{
  "n_layer": 12,
  "d_model": 512,
  "n_head": 4,
  "n_kv_head": 4,
  "head_dim": 128,
  "d_mlp": 2048,
  "vocab_size": 32000,
  "activation": "tanh_gelu",
  "norm": "layernorm",
  "norm_place": "pre",
  "norm_eps": 1e-06,
  "positions": "learned",
  "qk_norm": false,
  "attn_scale": 0.0884,
  "bias": "all",
  "tie_embeddings": false,
  "parallel_block": false,
  "init": "normal",
  "init_std_qkv": 0.0285,
  "init_std_o": 0.00581,
  "init_std_up": 0.0285,
  "init_std_down": 0.00291,
  "optimizer": "muon_variant",
  "lr": 0.00629,
  "lr_mult_o": 1.5,
  "beta1": 0.95,
  "lr_head": 0.00414,
  "grad_clip": 0.5,
  "warmup_steps": 200,
  "schedule": "wsd",
  "decay_fraction": 1.0,
  "decay_shape": "pow",
  "final_lr_fraction": 0.05,
  "batch_tokens": 65536,
  "seq_len": 1024,
  "doc_mask": true,
  "z_loss": 1e-05,
  "train_tokens": 844500000,
  "steps": 12887,
  "dataset": "wikipedia_en"
}
MLP neurons of a small language model. Each row is named by its layer, matrix (down: output weights) and neuron, and shows model dimensions 0-95. Each number is 128 + 24 x the weight over its row's rms, rounded and kept within 0 to 255.
A block is one neuron, or neurons of one layer that tend to fire together. After each block is what it responds to, as a language model described it from the Wikipedia text at the highest values.

L9.down187 [161 138 144 120 153 133 113 125 122 123 140 141 125 136 115 122 119 146 143 168 156 142 128 136 172  80 172 143 150 216 154 137 124 128 130 107 151 123 117 143 152 106 168 140 134 129 107 121 108 119 117 110 108 117 186  89 127 153 133  97 161 131 107  88 137 136 116 160 106 136 143 146 107 196 106 109 106 131 121 123 109 109 105 131 149 148 123 126 116 112 118 137 139 157 136 100]
L9.down313 [126  94 100 152 160 136  80 128 126 118 158  85 156 146 142 154 158 142 113  83 153  94  70 109  81 138 130 124 126 134 164 140 181  63 150 101 129 142 158 127 113  97 179 131  94  65 155 138 167 151 123 147 134 135 125 120 145 117 129 123 151 105 141  89 114 133  98 116 130 122 132 130 144 114 167 154 145 126 129 170 135 148 124 119 144 154 126 115 131 142 101 140 143 111 135 114]
L9.down431 [108 151 118 111 151 146 156 114 131 137 124 124 116 136 155 113 122 148 131 102 134 147 110 130 126 108 103  94 126 149 133 140 118 132 145 111 139 122 138 171 171 153 138 170 172 115  97 141 148 133  98 168 150  63 106 156 129 120 102 129 156 126 119  84  74 128 121  87 134 112 117 144 123 151  82 132 116 146 144 136 188 138  98 123 113 173 113 134 165 145  99 114 167 106 142 142]
L9.down443 [ 92 124  85 142 135 123 127 124 144 135 132 110 129 129  84 187 175 180 204 130 123 117 121 132 114 137 101 118 117 143 129 104 136 155 124 130 148 131 163 138 143  88 141 149 153  73 133  88  68 152 119  95 101 138 125 117 127 115 124 140 125 109 126 107 147 135 103 110 132 107  93 136 117 139 161  78 139 126 132 102 151 131  73 111 116  94 170 140 138 119 127 125 125 139 168 109]
L9.down586 [153 113 126 114 133 108 186 146  78 125 203 166 126 136 141 149 142 138 152 148 117  79 156 129 134 193 111 132 110 120 117 108 131 126 149 105 138 128 112 107 140 120 147 124 117 143 150 130 124 137 128 129 143 140 115 114 118 134 128 131 123 139 108 152 116 115 115 152 116 113 152 138 175 145 168 101 109 122  86 123 131 156  94 114 141 176 161 148 108 156 156 105 142 103 142 121]
L9.down796 [136 145 154 164 119 128 175 101 111 148 109 114 121 119 120  86 128 146 143 185 117 164 109 113  65 106 151 154  95 110  99 139 116 132 111 102 139  97 150  89 112 101 124  97  90 114 121 129 160 131 126  86  84 128 180 174 125 130 124 123 122 130 128 148 134 103  94  95  89 140 149 111  90 140 117 116 137 134  97 124 147  97 140 179 182 164 124  99 116 106 141 135 108 106 155 136]
L9.down890 [111 100 135 146 113 122 107 135 139 119 131 159 172 115 118  96  95 132 136  97 100 166 122 152 153 135 146 119 161 129 162 113 132 156 154 164 164  99  95 122 133 113 146 116 119 167 119 142 126 128 148  99 128 148 168 134 144 154 121 169 134 120 150 146 127 133  54 150 123 165 132 145 105 132  96 132 163 149 133  94 143  89 177 115 116 132 126 163 113 131  84 106  96  57 172 158]
L9.down1181 [155 150 163 185 140 112 144 142 159 165 123 135 124 116 119 117  74  91 131 106 144  89 162 145 130 131 133 198 123 143 121 143 104 127 106 129 104 137  77 146 147 160 149 122 110 100 120  74 155 113 145 100 141 100 139  94 111 173 155 146  97 159 105 164 142 105 110 114 107  95 110 161  88 146 163 113 175 105 110  92 105 116 129 155 137 174 129 136 134 155  99 134 143  77  84 147]
L9.down1381 [104 159 143 126 115 152 132 118 170 128  83 126 126 105 185 142 131 123 110 128 167 150 192 147 159 137 122 139  96 101 142 156 149 129 166 112  88 116 149  85 156 151 113 102 154 154 171 134 120 118 118 134  82 127  80 132 100 117 103  86 149 103 141 103 124 151 133 146 155  83 122 166 102 177  59 115 112 115 162  89 113 121 112 151 163 117 141 153 176 137 115 112 150 112 151 175]
L9.down1442 [106 140 125 156 162 100 159 127 144 116 118 161 102 129 156 125 149  89 135 138  76  97 177 107 132 131  92 144 135  97 121 141 132  90 152 131 166 140 140 126 140 109 139 126 135 126 141 118 115  66 103 115 134 188  99 118 138 167 109 135  94 116 105 123 144 122  96 156 138 153 116 103 101 198 136  71 126 127 129 104 111 154 122  93 127  99 132 134 140 144 104 118 114 113 144 135]
L9.down1482 [137 114 136 133 159 109 120 130 107 138 126 130 169 167 101 153 109 169 159 134 125 159 119 107 122 144  97 122 146 136 115 158 149  91 142 107 124 119 142 100 118 103 138  84  93 146 109 156 161 133 119 111 151 143 171 128 110 136 119  77 155 106  79 141  98 132 145 127 138 100 128 143 127  88  90 129 142 124 153 155 105 140 128 128 149  93 101 108 100 150  98 136 145 135 136 160]
L9.down1552 [164 125 178 129 172 114 121 106 126 170 152 106 104 102 137 132 107 130 152 136 129 186 190 175 143 151 132 120 130 130 120 118 164 137 126 153 130  90 120 110 111 139 145  99 103 151 120 132 129 151 156 110 130 117 198 156 131 155 124 145 170 130 151 144 134 149 100 168 108 166 119  93 140 119 107 115 190 103 115 160 126 117 113 130 143 174 131  99 154 156 161 178 112 148 128 130]
L9.down1670 [117 112 140 161  94 148 116 123 138 135 140 127 127 126 140 129  90 128 155 146 150 134 150 158 155 125 199 115 105  96  89 151 142 120  97  89 144 116 116 140 135 156 115 155 156 139 124 105 122 121 131 143 111 139 167 118 129 155 100 132 147 145 125 111 142 118 136 135 142 150 128 127 158  85 107 136 113 119 120 162  92 112  93 144  98 152 142 146 105 109 158 131 144 143 118 123]
L9.down1772 [120  92 136 103 114 137 161 170 123 123 145 123 133 119  84 145 126 102 172 157  96 133 147 132 138 128  98 148 131 137 115 131  97 134 116 140 117  94  95 139 153 108 133 149 126 138 150 151 124 120  96 193 115 146 115 138 157 139 150 116 107  96 139  91 163 174 126 114  95  66 135 119 120 104 201 139 131 129 106 125 138 115 138 106 116 120 112 105 156 160 123 162 140 146  91 170]
L9.down1999 [121 181 168 184 130 138 126 125 126 108 161 120 109 175 139 138 135 118 121 130 143 164 140  94  70  84 149 174 146 139 104 119 102 169  92 164 163  70 119  86 137 134 118 122 130  99 122 123 115 153 137  78 143 122 139 130 138 143 146 118 177 107  86 100 127 114 125 133 120 153 112 154 139 127 112 113 137  88 136 125 122 181 144 131 118 144 186 122  87 118  90 116 106 112 171 117]
L9.down2008 [131 161 107  74 106 133 148 136 122 171 156 125 129 134 109 135 123 121 118 112 140 109 168 157 180 139 142  94 147 154 126 160 140 128 157 119 162 129 139 165 150 137 119 127 115 140 161 103 136 130 153  87  87 107 139 133 136  74 121  89 128  96 144 125 161 192 137 156 159 124 128 127 128 141 118  74  80 183 158 122 144 100  73 158 111 174 135 137 105 131 115 126 156 121 161 149]
The first numeral token of a quantity or date, after words like on, born, over, approximately, Total:, such as "on 11 July", "over 4,500".

L4.down323 [127 180 137 141 127 127 138 117  98 142 133 121 143 156 108  75 119 121 108 163  69 185 132 140 152 139 166 133 121 124 122  88 160 111 160 156 160 129  82 109 141  87 133 105 126 158 117 145 157 109 152 124 107 110 144 120 123 147 131 113 115 134 130 131 146 161 131 152  76 172 122 132 131 120 136 123 121  97 139 158 111 124 114 106 133 136 106 172 106 108 136 121 124 126 165 169]
L4.down479 [112 136 131 129 126 141 153 138  97 113 104 138 121 139 105 134 138 109 119 141 140  93 167 106 110 178 118 165 134 121 108 141  95 115 102  66 162 186 130 112 143 109 111 119  99 161 143  85 147 147 116 114 145 150 118 125 136 164 136  90 119 116 157  99 105  98 120 144 121 139 139 116 121 153 158 129 116 147 134  85 169 113 118 151 163 136 118  99 137 101 159 116 120 129 124 103]
L4.down1282 [103 100 150 146 145  87 133 121 130 136 118 120 142 110 176 155 118 107 157 142 146 114 132  95 112 141 118 108 113 150 131 103 127 159 131 148 184 119 102 174 106 139 137 163 109 119 139 145 113 120 151  91 121 108 115 123 146 121 121 126 163 129 180 147 133 147 140  98 121 113  95 147 136  99 122 127 119 192 147 105 114 130 145 136 118 161 145 127 127 113 149 134 113 157 163 161]
L4.down1654 [174 112 137 136 115 135 116 120 129 133 156  89 122  92 118 140 152  98 152  86 160 123 123 103 169 155 139 136 106 130 112 164 144 116  94 102 118 144 123 174 135 146  70 140 113  57 141 117 139  86 124 107 130 113 149  97 157 111 145 174 135 155 162 144 113 127 119 152 151 100 126 125  91  96 182  60 125 174 136 145 106 125 167 126 120 127 149 111 131 101 148 116 106 121 114 125]
Fires on have, has, had, having after a subject noun or pronoun, as auxiliary or possession verb: "Carlos has been", "who had a brother".

L6.down1425 [126 158  99 128 102 113 137 139 136 137 149 129 107 170 145 116 137 110 118  96 169  91 136  98 146  73 129 148 107 102 167 160 112 140  93 108  94 140 167 135 138 163 124 184 147 141 126 137 134 138  99 125 107 129 183  96 165 167 119 150 140 132 129 136 135 130 104 121 148 161 149 162  83 117 129  96 123 138 100 128  98  72 111 139 123 125 136 115 132 150 104 148  84 102 134  83]
Function words right after a noun phrase that begin a modifying clause, mostly infinitival to (first American to, ability to) and relative which, that, who or could.

L6.down1015 [116 132 124 114  87 166 123 114 160 177  86 172 131 135 152  97 138 171 172 182 129 117 144  95 142 147 176 166 129 151 137 129 102  84 154 113 134 117 126 126 152  96 134 135 136 136 147 133 113 122 110 156 159  83 157  77 126 159 156  87 124 109 114 127 165  90 121 108  94 129 143 145 146 115  96 116 101 147 145  94  97 113 115 155 139 145 109  87 110 174 112 109 129 116 168 136]
Quantifiers and numbers that set an amount, often right after "a number", "one", "at least" or "over", such as of, several, two, few.

L4.down463 [130 125 116 185 193 160 130 117 101 133 109 136 128 145 102 138 136 103 129 128 117 140 175 164  99 138 109  94 137 132 128 141 158 114  96  94 130 135 135 117 165 149 120  71 136 115 133 131  75 162 134 117 131  80 160 118 147 124 119 112 126 110 150 163 144 150 100 143 122 102 111 143 122  77  84  98  87 112 121 125 113 189 140 102  85 127 121 119 184 127 126 130 133 126 170 138]
L4.down647 [131 163 129 157 162 129  96 124 104 161  88 135 128 172 140 161 119 130  74 121 146 137 114 133 162 150 168 131 125 117 116 124 127 172  91 157 147 161 119 122 151 135 123 135 100 113 125 128 110 118 133 153 134  85 151 139  99  77 123 165 118 162 145 128 160  84 159 141 103 135 150 109 148 125 147  78 103 119 113  85 125 229 122 111 122 113 113 151 119 136 156 144 136 133 140 155]
L4.down1864 [135 106 157 122 121 124 150 156 152 110 144 133  86 123 155 138 124  97 143 113 128 112 108 122 132 151 136 137  86  90 155 130 119 133 137 117 141 137 124 109 120 139 147 147 157 143 163 127 100 149 118 139 137 165 119 126 143 158 126 126 110 197 132 190 142 175 112 112 137  73  99 147  92  77 181 110 137 108 122 144 106 112 144 146 132 190 137 161 105 184 128 192 129 117  68 162]
L4.down1925 [111 102 114 142 128 129  70 120 111 138 147 166 138 118 140 134 124  85 142 111 139 116 136 119 127 112 118 107 132 131 182 130 140 143  96 182 137 130 140 153 136 139  97 115 109 160 120 124  79 177 108 134 130 160 125 134 123 133  96 122  69 115 178 139 123 162 115 137 113 108 128 151  58 112  96  81 128 121 133 128 148 142 154 108 142 147  96 185 139 149 104 132 187 162  96 112]
Capitalized words in the middle of titles of songs, films, books and albums in lists and tables, e.g. Let My People, Nothing But Trouble, Someone.

L6.down1847 [124 126 130 129 162 128  89 152 130 133 145 127 104 120 103  78 134 144 124 120 132  94 115 103 143 117 110 161  87  77 112  79 157 159 109 173 124 187  98 104 126 136  88 128 128 165 138 150 124 137 152 120  85 120 107 118 134 127  92 161 141 140 170 114 131 112 132 145 131 151 120 112 151 127 105 145  98 136 151 150  97 136 152  95 152 118  88 180 123 120 106 140 102 154 114 161]
Connecting words, mostly "of", inside multiword names and titles: Castle of Illusion, Department of Transportation, Master of Arts, Dragon Age: Redemption.

L9.down30 [151 103 118 163 134  93 110 139 139 174 120 177 133 129 191 138  92 104 132 150 129 168 151 132 140 138 138 136 133 133 151 126 164 131  85  80 154 144 160 117 119 125 129 166 112 145  94 123  92 118 136  87 112 129 117 137 124  84 131 146 125 109 143 172 123 154 132 106 116 116  91  99 115  76 178 122 139  93 126 143 121 130 105 118 130 140  96  92 148 119 111 143  88 151 111 140]
L9.down110 [146 104 183 126 116 151 119  99 149 126 139 118 136 111 112 113  92 132 139 173 119 122 121 147 127 110 140 130 211 132 141 135  79 102 158 142 126 147 168 152 147 138 122 132 102 151 113 119 126 115 113  89 133 117 112 116 164 116 156 139 164 180 131 132 166 149 136 164 108 143  90 116 102 132 123 160  84 100  92 142 126 128 116 122  81 147  79 115 130 126 130 170 147 128 124 104]
L9.down341 [169 107 125 132 114 135 123 122 125 151 143 149 126 142 116 145 121  99 110 124 126 155 150  99 116 128  98 121 141 129  83 141 102 103 127 136 146 124 132 117 145 132 149  86 100  69 115 116 134  92 156  98 148 118  94 115 145 166  68 118 156 142 124 124 174 134 149 117 158 146  80 135 149 138 162 135 146 106  99 126 107 140 152 116 109 153 120 140 112 144 119 151 110 151 112 128]
L9.down643 [124 126 153 158 106 105 127 138  95 132 113 140 149  92 124 160 127 117 127 177 126 151 126 115 133  92 139 121 132 149 108 116 134 130 124  99 140 152 154 113 139 135 127 136 112  80 118 108  89 131 138  94 122 107 187  96 160 155 102 120 164  85 156 152 141 160 128 126 139 160 128 114 112 110 127 168 118 142 118  92 141  92 138  97 135  85 154 133 131 129 166 182 132 108 137 125]
L9.down695 [102 155 128 134 119 146 124 109 124 168 148 110 137 155 106 152 101 107 122 126 118 191 128 124  92 103 103 109 129 100 121 107 106 145 118 101 117 105 129 136 167  99 157 141 164 146 107 141 136  88 137 118 127 168 105 102 103 121 113 142 117 110 152 168 140 156 120  86 102 107 139 116 118 135  69 125 113 119  83 128 122  95 155  93 115 125 139 172 134 139 117 158 126 128 165 161]
L9.down932 [ 88 138 140  85 144 133 118 161 131 150 128 135  92 122 152 132 100 126 141 132 113 139 149 141 100  97 136  82 130 100 140 133  99 140 102 109 141 132 161 154 157 177 118 101 101 143 103  99 102 130 111 123 119 114 119 136 121 148 151 121 104  95 179 144 140 133 138 109 137  90 159 122 162 129 149 133 127 139 117  83 147 111 116 120 123 149 126 124 167 178 145 115 150 127 132 115]
L9.down972 [136 121 141 132 154 110 114 139 139 110 111 111 155 108 156  96 115 129 129 152 161  78 162 149 121  56 128 108 101  96 168 141 134 121 146 153 166 121  88  98 109 153 102 128 131 166  95 135 172 139 163 142 110  87 141 150 144 111 136  91 143 107 133 162 114 118 133 126  90 123 126  95 119 173 128 147 149 144 131 106  87  97 139 141 156 142 111 156 122 143 103 132 134 129 109 125]
L9.down1162 [141 113 157 148 111 110 146 112 122  82 159 118 130 120 129 144 159 118 143 114  92 169 109 103 150  92  76 147 149  77 138 116 137 138 150 151 119 127 163 132 143  87 128 139 139 102 136 107 117 147 161 143 104 129 116  84  96 137 122 140 139 103 156  88 117 129 122 130 142  89 122 125 129 116 128 149 170 105 135 104 134 114 174 118 139 121 144 151 109 139 129 163 136  91 138 119]
L9.down1279 [119 155 156  96 114 140 117 124 111 108 170 144 169 116 135 138 108 103 112 129 134 139 108 106 134 133 174 154 105 117 137 126 175 165 146 116 151 123 120 171  68 125 171 127 151 164 142 123 122 101 117  94 115 122 161 122 154 111 108  93 122 137 141 164 144 138  97  83 122 141 124 125 126 131  81 103 121 114 123 109 114 128 104 122 127 131 133 144 120 129 132 116  97 141 112 107]
L9.down1435 [121 129 111 157  90 147 119 128 169 103 143 155 166 113 105 149 133 131 151 131 116 174 146 136 130 154 127  99 123  82 136 118 148 135 163 111 130 151 109  74 135 146 117 146 104 160 141 127 102 130 152 157 109 145 128 112 151  95 119  99 122 161 168 164 121 142 131 116  99 132 139 150 153 162  77 123 132 119 108 142 113 109 131  71  97  97 132 155 124 141 143 168 173 156 151 147]
L9.down1506 [105 158 125 118 124  91 100  93 110 120 113 129 155 147 133 146 156  91 141 127  98 127 165  84 190 131 113 134 178 152 121 147 168 156 154 130 144 105 106 125 157 106 174 132 139 132  94 120  66 163 175 125 118 110 148  82 109 156 138 161  91  95 165 175 138 123 136 137  90 101 136  98 100 148 118 101 137 120 135 147  82 153 140 112 133  98 186 153 122 153 126 129 111 137 121 108]
L9.down1581 [138 122 131 133 123 119 134 137 153 108 137 142  94  97  97 112 159 139 135 109 143 160 132 153 101  96 155 143 146 143 136 160 105 115  91 163 143 161 104 161 110 101  91 131 113 147  82 136  64 121 136 101 144 109 166 129 124 130  97 149 133 134 115 146  97 128 107 149 121 147 134 126 112  54 152 136 123 149 156 151 123 101 124 105  99 100 103 117 159  97 168 135 139 103 143 148]
L9.down1622 [115 100 140 130  98 138 105 140 152 103  58 132 126 111 135 150 109 104 141  93  90 128  97 106 116 113 145 106 150 103 180 170 119 129 130 168 149  87 123 109 101 125 160 154 123 212 121 130 161 102 118  97 161  81  94 119 108 136 164 145  90 132 135 141 118 134 154 126 108 142 146 136 181 125 126  81 152 134 152 109 123 132 146 143  92 108 126 147 147 158 143 152 113 118 114 108]
L9.down1674 [129 142 139 135 142 163 168 122 128 128  88  98 149 146 152 130 116 107 143 137 133 117 165 143 130 155 143  93 114 146 143 165  88 138  92 146 123 127 124 134 148  89  85 113 136 151 129 155 100 112 119 131 111  83 125 121 138 101 138 135 122 144  89 161 132 141 131 107 163 168 131 138 122 106 132 138 151 129  96 120  92 128 144 135 131 145 165 125 166 149 124 119 112 116 101 103]
L9.down1733 [192 156 158  88 118 117 100  99  83 132 139  87 114 153 130 148 124 135  92 118 116 199 149 181 137  96 139 105 193 134 105 136 123 107 100 109 132 158 101 145 116 144 113 115 128 156 115 143 146 135 105 136 126 121 143  78 133 142 131 120 137 153 166 158 137 147 128 118 105 142 133 123 151 102 113 139  79 145 137 121 142 153 132 100 138 164 145 108 165 119 172 182 127 129 101 137]
L9.down1761 [134 151 163 128 116 107 156 140 145 161  89 146 111 125 113 122 115 189 130  97 133 122 150 139 146 102 101 143 123 108 132 138 111  97 124 143 148 152 127 153 116 137 111 149  96 135 131 175 107 108 152 142 113 154  79 153 156 129 114 118 154 172 111  79 111 130 155 121 142 122 125 156 139 130 120 105 149 107 128 139  82 107 122 145  96  86 162 157 115 112 109 171 126  94 117 140]
Mid-name words inside multi-word titles and proper names, often function words, as in When the Going Gets Tough, Society of American Archivists, Fly Me to.

L4.down346 [130 131  50 125 161 175 154 123 119 126 161 105 142 147 154 136 157 130 148 126 126 123 143 140 132 111  93 123 161 151 130 110 139 109 163  98 100 168 119 142 121 116 155 109 106  79 109 124  91 167 152 146 121  84 163 102 115 117 136 108 121 106 133 124 111 176 150 137 140 109 144 116 139 134 167 128 101 150 138 105  97 158 122 121 114 112  96  97 144 145 121 154 121 115 127 107]
L4.down1019 [134 134  97 140 111 146 156 153 131 135 156 124 113 158 160 117 148 135 136 149  97 132 154 140 174 141 114 141 109 132 122  94 171 134 168 110 136 119 142 115 155 124 144 161 135 142  98 111 109 130 141 174 100 109 142 129 168 105 104 181 142 143 130 145 143 132 151  83 139 106 143 130 153 181 140 101 132 120 128 155 125 113 135 159 124 136 143  98 124 129 121 163 156 128  71 146]
L4.down1220 [155 129  78 119 157 119 140 142  81 121 154 128 138 151 117 129 166 131 143 123 144 109 133 104 149 148 122 142 158 147 130 120 148 137 147 130 160 127 134 149 138 152 106 110 138 160 122 115 140 138 108 120 103 104 140 119 111 139 142  98 124 134 133 149 171 128 117 144 150  94 113 132 132 159  86 123 123  78 147 111  65  68 110 118 157 147 115 115  94 126 130 109 108  96 154 127]
L4.down1725 [159 136 108 141 106 125 107 170  99 126 176 152 134 130 110 164 150 112 113 132 139  77 122 150 130 102 114 109 107 124 108 143 123  81 182 138 121 142 146 149 126 141 146  73  76 129  85  89 119 118 175 146 124 127 130 123 146 145 154 151 123 128 142 136 109  75 163 165 150 141 144 141 173 149 126 112 113 167 118 148 180 120  75 128 103 143  92 119 164 134 135 130 126 120 128 142]
First number token of a quantity, date or measurement after words like of, at, about, such as 3.9 km, $1.3 billion, 12.5 percent.

L9.down208 [137 156 156 132 124 181  94 117 107 125 105  83  90 125 135 149 116  86 163 103  94 143 132 178 136 171 153 120 125 143 114 161 137 115 135 125 139 137 113 131  78 108  92 163 119 118 156 148 162 101  91 107 104 126  98 168 134 135 106 178 136  52 132 140 108 147 118 129 122 113  99 126 105 129 122 135 100 139 147 100  92 120 149 123 132 117 116 104 134 123 130 118 142 119 159 133]
L9.down404 [144 108 133 102 131 146 163 129  85 137 148 108 140 107 124  94 107 101 120  84 133 124  85 105 153  94 165 123  93 123 118 124  68 114 113 131 149 156 115 102  99 161 133 109 109 116 129 155 116 101 122 171 103 188 123 109 144 117 137 134 105 107 100 107 102  88  99 112 149 142 112 153 151 134 131 127 130 151 137 155 138 134 155 180 120 143 140 115 121 132 154 132 128 126 143 137]
L9.down888 [181 105 132 169 132 115 130 107 120 123 113 143 170 154 109 114 101 128  82 129 106 132 122 102 107 122 104 150  96 121 150 112 146  76 132 143 182  93 108 142 131 132 154 138 106 132 133 153 123 129 123 144  96 138 146 139 109 127 156 152 132 146 101 136 168 137 122 121 168 119 156  84 136 141  73 125 168 108 137 109 137 136  88 153 111 137  83 120 102 142 147 112  81 159 152 105]
L9.down1116 [133 143  87  89 172 167 146 154 134  97 142 146 134 110 154 165  98  94 134 122 108 115 167 100 179 119 159 127 131 120 126 141 139 124 110 163 139 104 129 132 140 147 149 116 130 101 111 107 152 125  97 129 148 133 126 139 116  93 135 133  89 110 110 168 127 126 159  98 103 120  87  95 154 137  95 172 124 139  94 104 143 103 145 109 128 121 115 175 155 102 137 162 138 119 155 114]
L9.down1136 [132 137 165 125 103 124 128 125 124 138 150 135 107 104 143 145 123 150 160 110 116 103 107 130 185 141 116 162  98 145 152 114 126 164 141 127  94 119 145 120 132 151 151 126 120 161 145 108 104 141 100 151  96 100 134 154 123 136 149 122 139 161 120 154 121 164 133  95 142 160 129  71 130 146 146 110 138  93 187 115 187 138 126 160 148 133 116 183 100 120 107 101 176 151 150 131]
L9.down1217 [175 146 104 120 192 155 133 142 139 142  66 128 113 146 171 110 107 113 135 132 116 134 158 126 154 157 110 144 160 154 138  93 136  92 148  95 118 134 160 147 121 110 137 124 147 122 131 119 128  86 149 112 133 139 138 126 141  97 134 122 129  90 134 157 126 168 151  93 128 132 135 100 144 128 128 113 114 134 155  97 134 101 134 140 107  97 104  64 117  99 108 138 169 101 114 160]
L9.down1240 [132 138 120 134 123 136 121  94 101  91 157 152 139 109 126 136 118  97 109 109 120 115 106 135 148 138 124 120 119 124 119 101 108  99 115 167 150 166 102 124 131 120  99 132 105 138 127 185  97 130  89 138  94 129 125 122 125 124  97 120 134 132 116 130  83 136 166 117 160 108 125 104 121 104 148 169 114 134 139 145 141 117 163 179 164 154 120 109 122 149 127 120 127 125 129 123]
L9.down1270 [110 137 140 108 144 132 109 150 139 122 129 139 130 167 106 108 111 102 118 105 111 132 109 114 138 123 131 117  84 100 146  82  81 162 141 149 134  96 107 125 111 148 145 147  90  87 152 131 147 102  72 119 157 162 157  93 127 135 112 177 134 119  99 123  90 101  99 176 102 113 130 128 128 132  60 152 110  98 113 104 131 142  97 160 165  71 108 149 134 112 154 133 118 148  98 133]
L9.down1315 [121 115 123 111 124 148 135 123  66 132 167 139  90 115  88  95 148 106 139 101 107 165 150 141 150 107 119 150 145 114  93 100 112 140 156 124 149 109 125 136 119 166 176 106 109 124 104 134 115 117 154 139 132 149 132 111 114 137 131 163 128 138 113 183 141  86 136 100 107 154 113  92 121 113 102 121 168 111 132 107 121 119 131 104 106 154 135 156 115 184  96 177 139 119 142 126]
L9.down1423 [105 150 128 115 143 105 125 116 140 124  93 121 128 103 153 152 132 105 146 156 107 147 100 152 148 114 129 152 139 154 182  96 105 146 108 107 139 119 144 131 109  63 134  80 132  71 130 164 108 133 130  94 138 175  81 133 151 136  85 111 146  87 157 113 113 101 159  85 140 112 149 133 157 105 167 147 134 114 128 167 114 108 146 135 169 149 179 139 137 121 127 149 136 144  80 110]
L9.down1434 [129 143 128 128 144 125 126 178 184 202 104 101 115 133 110 130  91  94 123 148 109 127 116 112 103 132 129 131 127 158 144 113 114 153 170 134 131 188 123  92 126 108 145 135 159 117  82 134 151 101 114 109 148 133 131 125 145 168 140 107 142 133  97 128 158  99 139 112 152 104 145 114 136 151 118 131 123 147 112 108 119 129  49 120 136 106 157 113 117  96 124 120 160 139  94 112]
L9.down1549 [115 101  94 138 160  92 178 145 113 116 124 127 157 158 148  90 143 112 148 167 106 114 161 134 148 145 131 138 119 115  87 133 121 108 104 135 171 139 147 112 113 142 105 148 144  93 118 116  99 143 132 116  89 139 110 198 132 154 109 150 110 122 143 105 159 112 128 112 118 109 140 109 143 113 143 135 139 131  88 140 113 163 149  83 115 107 162 154 143  96 164 172 135 165 130 136]
L9.down1834 [156 112 146 126 116 156 133 123  71 117 163 131 134 108 133 104 105 140 116 122 128 152 172 141 166 110 146 124 134 100 127 104 108 138 128 135 122 110 103 128 137 121 160 153 121 183  98 123 112  97 164 114 158  69 165 130  96 118 116  89 127 134 113 116 143 156 151 160 117 139 121 118 111 113  98  76 111 107  87 109 146 103 138 151 139 113  93 134 162  93 151  77 119 144 154 106]
L9.down1855 [166 119 130 167  98 134 118 131 150 139 152 116 132 134  92 136 114  97 102 164 134 155 133  79 162  74  77 148  61 106 113  79 134 125  56 149 107 121 135 108 149 137 148 156 123  72 177 140 107 126  98 126 117  98 173 128 137 147 151 146 120  48 151 113 146 121  97 144 152 104 127 117 102 120 111 124 129 151 161 120 153 116 164 157 107 134 132 157 127 112 125 115 165 126 167 152]
L9.down1910 [130 182 174 161 128 129 149 115 101  97 153 106 132 116 147  97 138 132 118 128 161 128  92 129  98 139 136 139 105 108 116 127 131 154 122 128 101 162 101 126 122 159 133 142 142 147 147 149 139 114 112 139 151 135 119 162 141 132 127  85 111 152 114 138  93  96 121 127 154 141 137 110 139 153 139 120 114 101 114  97 115 116 149  94 144 112 168 139 151 123 137 129 108 152 107 134]
L9.down1962 [ 75 149 117 154 134  94 139 106  73 116 114 100 101 115 105 123 153 149 141 152 160 142 137 125 142 149 192 120  90 130 135 153 151 110 114 150 140 109 141 154 141 120 157 153 123 149 153 150 118 108  85 145 129  98 169 142 171 155 150 161 141 142  85 129 142 156 128 143  92  83 112 147  77 126  89 142 114 128 136 145 120 132 111 139 118 155 117 123 141 153 127 113 154 103 134 116]
Words between a subject (often a plural or group noun) and its main verb: relative pronouns, adverbs, auxiliaries and not, as in "families that", "delegates unanimously", "did not".